{"norm_eps": 1e-05, "rope_fraction": 1.0, "qk_norm": false, "attn_scale": 0.177, "init_std_qkv": 0.0255, "lr_head": 0.0024, "schedule": "wsd", "decay_shape": "linear", "train_tokens": 900600000}
MLP neurons of a small language model. Each row is named by its layer, matrix (down: output weights) and neuron, and shows model dimensions 128-255. Each number is 500 + 50 x the weight over its row's rms, rounded and kept within 0 to 999. Numbers have three digits each. A neuron's up and down rows have the sign that makes its largest values positive.
A block is one neuron, or neurons of one layer that tend to fire together. After each block is what it responds to, as a language model described it from the Wikipedia text at the highest values.

L3.down433:454542468550599529446498486449472505394452578524445470522591436519565521491534515500534498492565485600533525488481401513554578534505436504517478519538488472542601365459425446484526393479601569478541478505473475551507619463445497562524572498467575594480410405558505516418469517430474599505460479448622515608546488573565600466515474475483512440501415450452464479476467476486434474392395
L3.down448:512505521478502553475406475478526551477566486517553513441605533536550463545494475530498487546560609523483473461437506536565586508531454480455401495421543529526455506457560509450514505572464564549456438434534474511457530440649455536527499486549408473469565490434513545435499569569481469495483478494492416536506580514522508510448439536554495392572502529486474543526538445523364501478509
L3.down626:561445428523471520460510442481413556487422431465479503508549575607575502476578451528527529519420517486476556524465555506520533461491537497452447350498509506482558545475505466450486505395531543472508539506501531563544414536488474544589508557464544535446543537561476472488427500463550535569447566539560559526499495434547490441576493467516395488490464565557430505587455495574504509403461
L3.down821:498454602549494537555501451480529454510519485462444539453497418517478533413447518452517476494518463541563547541583539542541563435554505522495511509542463500564580481494512598490520544513537546437450477600495516505481530480480532599399498551507391542477550522514486584425575569519523469499444464512513509577514552562437476676420426481364514511523461460520552533484451395427438511464382
Description: Stats table cell separators

L10.down498:442551482501466560497527440446526498525499494449498575462524485482508505449503474380537534479450553513557501487592430487432493597625584542480534473442480477415441510487344549547535528565624525584558524484541540527474502465545371427537521480498455473500517459547545427593520512467535570532512476409532497492498453470502489600548387520596504487489548493489544515538526509481466520548486
L10.down563:458482477601476609510518548423456494513484531510501581459428526508463415554463497493537582470471550517509543556508420565439529567425475422513537495407533533427522552471486518608528491460515595531456447612580568439573551383519560540507461504480509571522512452548511487447525540539502518526524408549454510574488456530528444448476463477414452456515611483459526574523469526563503500483461
L10.down601:437506454460506563504524513571484493492447518493531508503442543405484488525483506453477471481490536474499420446554459510481555619480454586487600526538472535485549419462478532420558557552481580459474494657425479479554472466455382521452565484521473424472451524512503469536478565514456553533430414525401553408441540528471534515525448554602569463564488466606445452467410486504440536579498
L10.down621:456527542545491534533565461604548511460517472465490599446476523444561515468573494540488430548509506567439486511533514460436518484534496558409533560517489459459486589438382470498480534508466464494462525567513517510510418540437472453524553551454477504509384513455534494555509530399440533440489591434560451488458593438569552462408519530579464514591510495403439495514504514441527514445523
L10.down647:510529527514393558578483498411509446573514464451549534479498553471521568447444500457525554518542552553477475512497472531389513548434483593483443474442560506596433569524490505479535426552455483462396558454497520467478465518548465419584531506514531485341486466479522434563555531482546452498595467402492548596555529382507484523494452518546488534467523466425566497455480563530473555498543
L10.down651:496458437505540395561518509582585558397593474556483505541463491593481525510518430396553504485460478475512483442480433563493462562543505498597565576508534472493508608483415499576513521471504543544545529449512494534443560502560487514470524508501550497488512486503484581518487483546443459408533490484541524556564447479366398489452430481480459453461413459471513538424530506442542654481497
L10.down874:532369513445462498576456587400494509423517440572582526505513527418555488575544575522565409484429574436392490537481477511556549550463458490557545538481558455452565518514500460530573496513448517440486536645519556515531511474502480501474531518523595556532504543450465497515523573512439524537518547568549440526457629548531492464409470549593565493548509497519491440524517423515443538567510
L10.down959:615525540465390445413515444472491511570510490462538590520526507544540469457476562505569503456474537555491453501528445526488506467547473518535583501529524423506612516460466375521533474552557556530481574501547539437567506434411525494453465570565441644499551518422515544552565525513451494507462511542561539444409540528547465537471514586571553522501491394493552492422521483434507554483451
Description: Technical word endings

L10.down40:427490459501479478592520536468537499487542523463475583421587521553513544485526427400549437434523408536478456416519457518462522510410524592428559476543620523549546504428458422533513520567533462575456502497567487452520573457545507470503522456567519497480449580455479437535544524477554491578459480440493414566436434529516619539558452526482454502411439618546606485457521502535510431516513
L10.down118:501451564545438483543469413560541498436512556622544431479552438451450507547483449513653519535494506461558453572437486567539462441593467482470462555470503499443516562512552599454516540455515538501459504421512480498568486462542537506539490477462507508527490436429457541454517489573441482446429471518536441446462470591467506511473518428538515516526490489439537430455447479479598583494588
L10.down150:542636506469521434445593451540587473438517485426539553514530494515510427360576499417419454425590472534553505509560530486502567471474501435478489382478369444437572489505463493493527487470542556523560493552388539482436545588467496564553480535425514393476560487505493483493411453576565513489456475526521519581559550594445461489547476450456546446505487451480510482445480528519542477530451
L10.down260:449574492411501460543521454526495542417482412469414482464513538450536512509507486424582529542421526420477467517458431509529478502473547543541477480483499472510530504574456471532511561588501409525477521560575489567431532575636497496435473475546439520580434474542516460519523466568622496516478453529488553445512515431547539473568499548541448487482565499506509528380502523577445540429502
L10.down311:474556515454523517469455566470364556475468455558507540525577517552605519457492545462537560475489392415520524591506553431584587551457515541473501464500459426532473454610516470510524513549476408443470475423572469478506568454475554498599467480498461467535368520469461483465549490530533494465554435587435532564522584523499465489508488479489495493553465536507541540406501563529495506433535
L10.down370:487564507499497388440477598496488464447366473529576450498512534600520501484519548552442542434448432421491525503574483480537576461437527475477526466448468496459473502526505526480535492481507524522510545480548460521443559476485532494591533557514589379418488500493466386535393613550472487513503488481475569516463560569499478473580559439494476522525523533449528488563475450495486396466467
L10.down819:506591380598490538510434497517565532629547438473496499557530492479468340529566496548500498532524503545484562439479571495450526459555484512417552578542446495519537537520468512493477466429433512449570498488532522493416555444477453443430496461525472436446513449504527533558433412485466447447562500464531508481419489424569489494521598477519546524448497556563492561511396509402515463488412
L10.down878:532495449502435555518485566430526470522430585464511507588529583502477498477524543555494451509536514447516530546549545482414479520441511548459531493529518562472612508477518483432539470448446318524536394505498457487516465500465399519470636542452455440456453481472578507487563503397504468465553467418504444433454450491545629448493451555508456498507482466487454555540505451572490532478513
Description: Markdown table separator dash

L5.down243:511605522560490512529601453565446449529539493545523619408503581562556514513524537508538529515435463541500513483448451497383607595475522426552539490450415554448449472516458496586537506579427534423512537409499564575468460440494517533461477519551472486530510464589532562451446446445464464591421458537506483599523529431470507475540431503544541579518551612465543462402481491497513520536397
L5.down953:541577541563503492557480480491517481573517546510509429458571566586541574534604480552514524514493472554572496500522416687488498500505453602466433485475581499444440517424508396574516473498416493488456536401496569530407532539527449502545533466463506405485449491498528550489469517450512478527508574537454513483473441514359487546550432550462571490446550506487577525426472446481427466549511
Description: Range and series connectors

L10.down185:529604496455511573426418485530546584505506483592383449521510490532444545431518557432491577456512430569445566491500471538464590554536373517485511423415482551512440505488504601495492506392444421515490508516477548454476534515411558463539531495480495534459454440495438492471507525638540529567404546448528520449441460689524477453477525555433486554554570530506491527478435424561516457520640
L10.down389:510460458483480581537472478549511491482498519428472561482517504529484437575498496557410398503537457586433504530567477495412398613473498508440583589502560469484616500514548508584471452521485396462488483356415524545544553556515503483595501599567486433556541476574495542532450527476481528523527471500516517466484545562438438487513509532512489501595451498537504476484482434538520570493487
L10.down402:410410394510559457493456469503525428429479480446427517435571407495515434474435546597447471554535504509477515516499578434489536568527478581472573518536498482458573448543513474509474527477540465540520493568442439502586537547511512452546475435513426435477484522470446468505435509526521515483480459496482534555591561554573527499476545564402479432546529530477524483539557495490523457453498
L10.down678:479413405530479491474545496479493468532522433507492459507420556544569484519529511546557559479421486496451524570464642579516491460463526524494398484490537534480567552388500517501547508517490475559564466359502451566501533548530424447471592443520493518598452551498390494600543539467452493513488479585509351539588585476521527456423520509518495486434462522449485514580450517501568605465518
L10.down880:517431520521525623608464488527513584489522455527552519565508521460553544508593485513502613455544493457545417370483547454459498578431515486495435497382560504534461447455471429547556462486560489552586455676479520530441484415563450483460518532498534485469533547459556532487509456506531486420493491423513440504550494405514460483502459432583651503592585456512541540460503402520571429530514
L10.down885:519453512508456440459567565518441415515551514506346577470392442539498529526465477478431517531496525557555530465590558568537430554509438498632507426572495488446554460501481608566477537479473489584535608399497498487496497452433556492475454492445493450462481458578483438555433527519560455578561547443457474500482573430537607515492523570489508509457422499622474461541429475515484527526448
L10.down893:426480499502503474525514477539437538434462502449508482478456545541560459471524467424438519397569421515542515462486469489518574476568494525458521560506547452551480482404504527491505557549483462495485454577558550489498531536504517458535502380482554526424444528555537453442576551494471498434564486464520412603603506480504472509460532465495503494525472441469441556427449544521433498506575
L10.down928:565523512523570472477515508454603507500410617456518547449543456579400499526478559537545566551506466542518476427531493582429477449491414532564513516481445477497474466496549513400442535457522530432539583446432533459488447425560447507434500481554539555520539475542497518592445557486517542512473484434536540389631494594426582461455505529528630533553481526611572554545541421521482467470519
Description: Article subject name end

L10.down133:529539435440467630545509470479516517488476515395550564517475464526549525540465466463465475448469547542504613530449455501470474450504512511508431494574435486552527504441498474516512508539455480394407440507462493514567547501417508520447592437598546491544437545418529490520509530612493473564524473572478452584510564403481521465508570485510541493508604555483477576504445464506472548552513
L10.down248:464513467540494480509494494398516540561530460522453406390546464537593515463521539508463466629525511430447516492579457520468485573446389440558487496561532503504493560503478418479467475442482513416485615555521475463445468593481454500439473523577491532542535449414475530405450542538457522588511502512594474445453506521447481482505570580399495546542527594431521573554437503565552557497492
L10.down259:381444561490540499526487487592536476479506566444430471514543474526530474418595449594492513487561510456561479554444546501464455458555406477477552513432439570603492544443537491435458514532476512512537548497518498489477488498492513567546451441513561485519537516522568481606571470472500484504430528497385491538551507541592457456498471526446467498573488519387538542475462536441517522518422
L10.down392:492491499473616451456373502509518525467502498499518468569454438593538506472567521382509573518485449497517520462474435588581563528552517462533526507567521469496518451540605496521545440519465582538525509398526525543428495399477472450507561508435456473448424401421452530425432456549460458506552460496525449540553459549464498450564516533544444477510525528528491547391498528526520545576548
L10.down718:468519524594453416510536457419540596453540643496450407446435475446538456559444492589503549516485539473476526405391453531422490577471496620476545495549488509585554493484561479513571480521449560498474548487466531503415498541492405478501549435496440479554421510481458604504572474478488536485541518485522583464516573502459501490497462461469439498510494529413515494490472537571579376548499
L10.down720:509444544558539415492508449546502527381544500473531434495517565535582514534487547548556454512602439502456598550543619527583478449536534476540438487507466479510519471522487483442496438508447478502504519434479438535571553478499493502399550520494524493451467481501440468482447447519551519504481502490610428447474535400497510502487454443497503442435509586508452479522379560514524396491477
L10.down886:476511504531558495488457427500537532531395456529534514518448441541461578544516556447578460557531453512527509491577482563499517521458410527522461435593551510485511418527625459523549564486511498530462449482400449381527463479508485505514516529487452561506550538521439471492441471510487470503522521568611530469472491649428470441455535495527448551498514527506438502548462485433414513455496
L10.down987:471512507495482547485551485440467523485507433490611462553437471545518471470518485523453520587611474507554563585439486467540444518551589504465501465456493507390459478461550505487523468378435538499472551599616450527529517547415500451378492424498486597457447479454508574508521597563481475466553465410530493494481467579571507504484472594560502492460456454457467455544448386484495607602483
Description: Separators in structured text

L5.down520:613457521469437500445450513470521471512517417421460498535562579536378512495544653413545554467455561561553507382628562541446519495536512500524447500418483417444464486371503559474466439566498457532547530471480471412476517464542503450607506487466592586508512446433513516488514438394411464456540519600503483561491490465511515463579542481523443504496481451441593530573510504487463585467481
L5.down799:564520515520462542622482469554493431455413428481450486510469520496514499449508453563512477540509517495516492467471415520536525454532433513460467437482505490366487428476503567595546511521435491507449551500448449490550475553489545522392500483479604483470500444515437498408476482471448546514483451486603463577563575428368524514433615419429452512473465454421459605405429443464545461467440
Description: Copular verbs before predicates

L5.down608:491455549495573467474472542475550489447491527511512432547427464489476490463501566475362576546467474504498564494522402426468519540504474467414462574526498440509607392480411457579494489456548484534573550471476514451444486572500480411411508527569533476535480618539557497574437556459566537548549482559564557521449474582452567477542507628534416502556478502466483526463546392509496431566465
L5.down1004:503395446543639459460507492487440477501461494473454465554502522480477557409413506470491434517508533418548561498579393505504475413559500483443467424525522478483517500527439575367509606423409367501505554470487478524509461509545564447512487535504552530506480571597555443571457459437505490399534444592477470504473420540535508531509459548625444495562519547522549518521515492421537414513416
Description: Plural noun endings

L10.down20:473469500591446483430445573515583554499600517460649421491431435543495452424428525472540424512521605452506560377400527488543542492558458518502504447485466416475531434558487513505478450520432454516446564570474515520433400519498524481531459517524555485475515572481490475459507580530633483475563392522544567509479578514484453448526447468515509476490523552471512502472452434485514534500544
L10.down64:513504459496492544523478522492515669449568441479450442545487456553552567456513469436503490434456496560528584397531487457517538524514523512478522459499481494478474460572453543503498547510451448530477489592552517457396471460533532504492455569552553520493582534431449491457476529416546543469450419551489484400553589534535411392516526630484542470587467492519505536490466466543515457498478
L10.down270:450589563437570465508487503516578632400483560547450452490478567578557544516548521554481541659466442462434524463546514466441491463507477525534462446520540508535549412556414493622488578490546476502477579512487494503495450417451506441510526492501513465441536607464461548510465539484443542464539536575386487499505458560519428465458483563468472374540469528576603514542440532562514440442528
L10.down339:482488506491593492522550513608432517467497430600511479497456516423526510485475523483460474537568537515395542548557593451450516496457463508406554545544566520478541554517508593557519480508518434520534492542534471484538436427526589595495437439500568443568557508548524493536457441473511494561506512596421492494556460542477545533524524433484582476503423489437498550519369500425483487510538
L10.down507:506558505485470511506594480449518522434356470463501530522493541471521535590447555456499432456530480475525462496579405551477478557538492569529520512422507515457492557568416436560441603508496431541442528435479481565554509463444525587496528434554476524478447540410499509507534572516483491485495526481448646618532582475495453491501481537536489510530480506503478554523471372439404466521540
L10.down635:522495578471475447504510593532463498512494490529504533495378418520539519507523610519546482560504485474500541481448540450487469461554480479553564577449553440558467531545450483468485503493668533523518577403554397474540505460569543465491454517510570527549423530528440427507448495597460446488533480419444451518587455519532560506569479610448502459524442434476517502515520453413524563471586
L10.down840:499508438477426649548434531443524487446481415459486490503467478548504470514550539600494466549524483585470518463567452532412446499502489483481544483480444536514490447512483507629489502540475406531475448564435496533406550533385460519567475486495460551434533443482488539458496469595516508417440502599496455498446509535463524552471532565422515410544504465455506485486519516424483511536487
L10.down910:512457450502491472587450523467473509480492541552510419514597562448459537549602411510490503437499454591454519453558525500482555596471501497576465505547454535620561516562451432469506550493479457562533417721480537473532512518520520375497527476514519460569523452415574452554480516474570611379484512554501459490442494510500542513443481571609472420471547532480421568468460549557490619551416
Description: Geographic location nouns

L5.down548:522543482561456482548571509427540526521414431450405506424608495480441474501584533449540601544514506463418450482556449521504442513513539499609525507534497589448601434495609568515499411522531582497495471492538496469502488553495480542532461492480517507553508388422442547614474481458469547539520547590458557491415522541395561519554520525500545529485473502492540446523581551526499469527473
L5.down891:491451547504480501495575527506544589477503423499466512519443568567467413465487503499505536575485501484525527530651461574460504409421483492491526525513525606433435482477496517431506460453518433543545457369484463479491535455384505436477480502413512518507457426497495552478567440548526570466386568507393557481538548471513507582516515460442567538505476478514475487476451546406548552453529
Description: Stats table cell separators

L3.down8:475496601572576547537546420463539514512503498473563493418423484506368474479539525487528475518518498491475442524573552471522428558504403573516550452486475574567614548518575585524425508470451370531420507472506475537524529518494479398463517495587581476462531496502507537491496480501465523457477491522529550560504459572462526472426527495521401629418509409448505516507457515502563501491400
L3.down253:492455464540575442536510412566561535483502531544571465439411571498527568486532382425473422536487488521486471529580521513503584502589440592446536493505523471496539508593530528463461489455523326495464531504560496517578455500503495502432514545599542605458426547596510419575445489450540540488452457503515565434336487583443473534568481509548449529505522468514498519495575456560540413629492
L3.down677:438430584441525619586542514542450434442475518598518476532537446531513478480451473480489493502492437512499413561435472556481484489508517551460507495488450492445511554511515515469443478415496468520478489598328384516470493511591570520428481482554490575510527500475510504470565512469492517443492541542542472495570533452402457445463459521494495538589537520543472526581534500535529496472486
L3.down980:528488492520468485532352472521504482523449399523539492518548569551478478528437515513490490528473511573494372446471478561494511458559520497502436487486475435544502693528506500457565517500458421558554510594529563511581498528598457481467573473628509500532561511591427443494417557561503486481500504578627513551502443536564598521541510441524541510477485402515523504509522482493531522490518
Description: Main-clause subject after comma

L3.down250:506513514484506575533468456490561508452492476588436520509410512516488536448525496486475527537487523542546483464556585566532379554507477492513491558550444470439555466493452466452531561479507452479452526453449580484512487444491482553452521400537419600528515500496569529433571475447481488442443450456404572336458495495446565574577531570550538521536547642487538538538510489489494445479666
L3.down378:623540556496427369490510462447506559543380521604391483451447357487534561466491472453520527558490538589516494456504591540499471503515333485524422457489538517495565499511442486527547479509508546438482514471524480472510459399546482528504497436555389517413576549522463481364525451376481514468531586416494453509440507555481479498478563531570422528531447515516348445537567512534436455499585
L3.down884:526450483526562467529572372463449443592446471536554487462501483489595517521447536432496488588560514519502499464498487501525507492532526423521496541603553541458605439531446540521475474428406546534478397500494536455578558461433531539474455501475514504511576426483470440586482528546562517518431531442430482491462486489500579527478572460510429537525428529470471463591476485537545591474506
L3.down1005:510442511537444455417411517520581435513444555550499516508406499521486408388523458552535538540507559438449568474433519490503478420485585496532539560540475498489539545557584532580470495521537438435458545468525453556544462488606487462498457559509503423487449637523465433524457478466571507456457554498519530468470480498619506508518524459500506489486510555467417461472465478510464457428460
Description: Word-final suffix pieces

L10.down10:536455563452412423576477476529485388613567543528566638494502470561505555522474464514431509536432493515482463552510434544432482436545483533441497465519523582497531458526532550503522495485506358526501518617467529585509523519548549462472549516459481585408444544545444577458482439453503521483512550531480446539476542550551573606550554554551505471468479569475482463522433400462475514536577
L10.down85:528459567474514521513552519442497582551569591454477515465569493407587491439503563571541503548409605435488431435573512539515449432539465488468530449435467438505532545535469670464491551431491454518449456551484569480517503425548418462524531596439494496507517516521538503500436558586433513461502531548582526426478479456492484567519468497500473515515478505590572447560493535556497393473467
L10.down155:452579468474459671514524469672509511574465516404404545469514511510531469487461552539519502539587529466463538550433481511592521517559526435422432481430582487405496565496451542518483593417554495524405521507498498486602513494553436579489506485512517589467529481518499468489490507426492522465436550510502533475511522534483511543472491545407515497532628525574421488575438448510493463489438
L10.down190:528538541475446454530508539513499426566452626573519493496533519418472486542534535442475471506484487422451517387518515449521460491483435458442464678539523514394538471521343520511484532474455341524542506720473459546473482500457544405435580470438503451515485515589436432464520539438526524465434536519443484539522418538485565553478442550499509488516546529509519475492470477541415516472459
L10.down243:495506488463521516485546468561543400556448554578524416543516504528498547502509522479592534561611490507529384504425554513474503560476515469471444582507472573494479450539411484452524571458534512575543590652551523545457510462507466482489490419487527536522578545493569566445491545429469547427487486485459444463526469468464424411494479506414524502521463479520488468505493473525526511512516
L10.down510:513471426499512510529491411496459465535477560522530550521516541515522442554488493476511501517469568486462470447480497491498551543474539592445542562562496470583544558467560512484512515459527369503544523476490545529484468474443429400446487496577439563518456569490554465516429536555460593579489458499489504462468524424534461545483439560379448461479520408465509580445597430476488464491449
L10.down702:564494505491444476556447542525560503486461514478445514471539574433547522484426509476523446490479520489479535515488500496495486506457505484500473570553511405460497491480509462569502477488525363568535522808501513539427547519482504357510490504526461471472554525513429491427464441519479458536540459458486438507566409523519530594528487595507550491495483525438532552444442568550513509465440
L10.down958:523460512496487532517497499474522480479556496503514453487591456547556464486427508453470497522475470533474421474536533496468501502408479542489529449513440389561387566452430464569565516484508502466512587694500437583483486522495504399413546408542496465512491543545496541473465389551465516507553525451522498443529467501497500466436543520446501493452513443608504398479463455484531503535482
Description: Passive "be" auxiliaries

L5.down64:524575424484433433532375491430569528423474465488480511385454518584484496468519552526507498485459458507455458542513568468513595444541517494493553430451579530555520446489463366554457535400468517408488458486578449459514495609471605441539561595429556529589383498457475551552496561519515563493456549495513534474530494548474577464602495553499375405557453506474450483593517461418456431529496
L5.down447:499553458505477494444524420554522483481566452492629498472531531528556509508465493495514452458533475450517577471479426469560470463463494565447482463461469440541447428538465513514466456485501512486573522474562499408409445483510521457571591617491426524514580553388464474454493488558520559574524484401476476514396525474524524495579484588516469485510491490533340401453524471475534420483531
Description: Final subword of split words

L5.down681:440457559430482506503546459509497480430478559472527494582573453466451522564438514446562565492518478420487496495536433509522570502507424440426448402578488437441562525558505479491494585539511488384480454541480406473502479432475563453488470558439554512402465536427616498531548513435516507537453560474496474428508419631410534489488493523435453426459468506445498479526510508559484558523478
L5.down916:551483499484525444523571495579437464545516446486574563584539490465457457452523522527562433428498592450500489500525467469455388483584491556562504507525452541441410466547490534532495504438541483497548575517449515483566481617570478567470457435542537493490482437530513542478452455430436572465517563458533476502492521472486487550612449494561496559539475506478424541496468471537503520450444
Description: Table separator hyphens

L3.down30:560560531397516542503446483513404468511549448525530536434459653585511479568479587466585486527510532468595480447617431506480477555468556542519466479556522453522476444518468469448458563517532415500494508487499535605530510450523575532482492426469457546512465503513514478538502502518544439481515521444368475477409520557445487514568484474439475480452388476521535639509583441460485532568532
L3.down588:492604461510461600516464466581481417470492512538485464501505656503494464538488594459600493477493373542421501541554465458466552520433485589494478548489517509507496532539419526527521541506571547519504416551517432553414442536481496528491447443454519542497552461540491478496454516463547478534546585450462576449576562483502545489465552459533481512491409544494490552534482558502571551426481
L3.down590:494512426623552368556554432580447571604559399450534503547491584513546513519480405493564514540492509480525484476534513557488456587487394420522570518533627522526528565505506492446527508508536527484436512433375544492513473508661524446498495515537412573590457484556532485420495561587596542416469613490411491479468439548456461509620598476480511484574454493492553477383490492528518549380515
L3.down627:566525517430490580485420451555487531503383516480454467554402530483496500510469554473510453477390532484437453528551515564557531477477468499512554481500468537552520601556499463500457551399459450632490479567579538519460438403456393442498567456558516509540448587454461503552540503478515444507489541468456491571559509519564463518508491519504534507492471588457520541550419437499523536467515
Description: Compass directions and positions

L5.down24:640512521468509544470618567392465455546451438550469589630384545524505414528535543525439430505500473490459453492464605482500436502516502513515428495554539461554450423557551494456474612528546422590520509414424365483498450467549427434441464527489584509519543428555541515463501545442445419554530412470468503482392526375530445584568526521458589515517500486556545501549515511623558457536533
L5.down650:547450426510490493516490465447498585485415518585509476485551498486491468398505465541536513466378526441526449452488643521540479480438481527481424454550485483524493453518510467464469507509519488480517570565457446417443531456535515515453513450516439531564447488545520542455523510452456483458462493431486521506469429441491395587530468552474555475504505531465534485468577397535487530468506
Description: Surname-final subword pieces

L3.down300:475516564600396420513589493511480451537512550426444409411585489517544431541469549565562471474540445570431491461484465476536421571474450520480431592486386471437439574463503490504345446495402673501478450517556509406560463532498615528534531666513486498531517529529541551470508510470457443493556526438444498461523540525498618407555488469558496584406556569399500567473478519541420466554487
L3.down506:511461485506461413450559485542475507481413404537483579561587515447558419584475522582479422562489527505501579535450534470497498557506528447559466467582547471529421520543443472481388491528516563501463433387539557515479562451470458361577551508496440468550494475451509470479470487473477480436488612508539461441553575465459520521539514420528452552481526510519410535468516416505423520480569
L3.down681:600592483503416589505551535466387460554489569452512515433536541383471557499534529538517426516430490663436505519491461513505483520536504420455506550490504563458430559548464463480516371550425544457592350442411489472487489493511547528622501515432556378489434535449498570475534453584457513506516543502523474426434484510439575480496433490514502453443477537470464562469519450503424435488584
L3.down976:475511484443462424453574489434461593472471489472457432467492484406466391463447469508407513544500544545595576484487498500389446505465461567455486626515533488479497470494524449538446512577460482445466509492538492525460482460469503446551500525515570507440536537547477541480564587539513499377506489449562479520488509520409528478525560526549516531593511438377423571355517524475519489409461
Description: Table separator hyphens

L3.down106:443530538559456465463477564501493471440508509470419549547577475527462473547487526544474465551441484455498491479494543393469487460388434572448487452552590602405500482431497504548471417507491468377460514502452455525516467492446455504471514430490467500491555480529461529469580426490460625516574437525486509429508492452484496579547541563523574431529557509517556455522429441502583526493551
L3.down356:562467437602478505499413446552490515422476486503569504553577553572452479498487556497545523531471515511525490562537498428538552444463587495543592581417475531443546511480497418495509423560464510503483464529465497516548435541419414511547542457545477555422474625426483397490511520523442445534470488553445436549546548517432458497447474466541407473352512503513480434546434482524438487499546
L3.down615:539527543614572412459565492519473483423473540520460382503466464439511586428507465602452524539607506499566507471488481476394450538594511493575460555508455380383606591470497480566495472480482545507442413682508484508555456546522509456494517515488598482564514472505515469424527419470532477450447465526530479460532525483555485541499515554477527503466476516514504458417553578509492529531467
L3.down682:540586472453488523465421588461407492512506455493422542498522495492452472482513463564532507528482539514432547487548444607560481501459464572572516436545615404387478477625535427534450514491425509491545445500536533555550474527455515429488490577527438462427554503553535510592471502501566463547546527487536543529510469530537530543523494543556540504475566510469386434493603560551483525551475
Description: Word-continuation after prefixes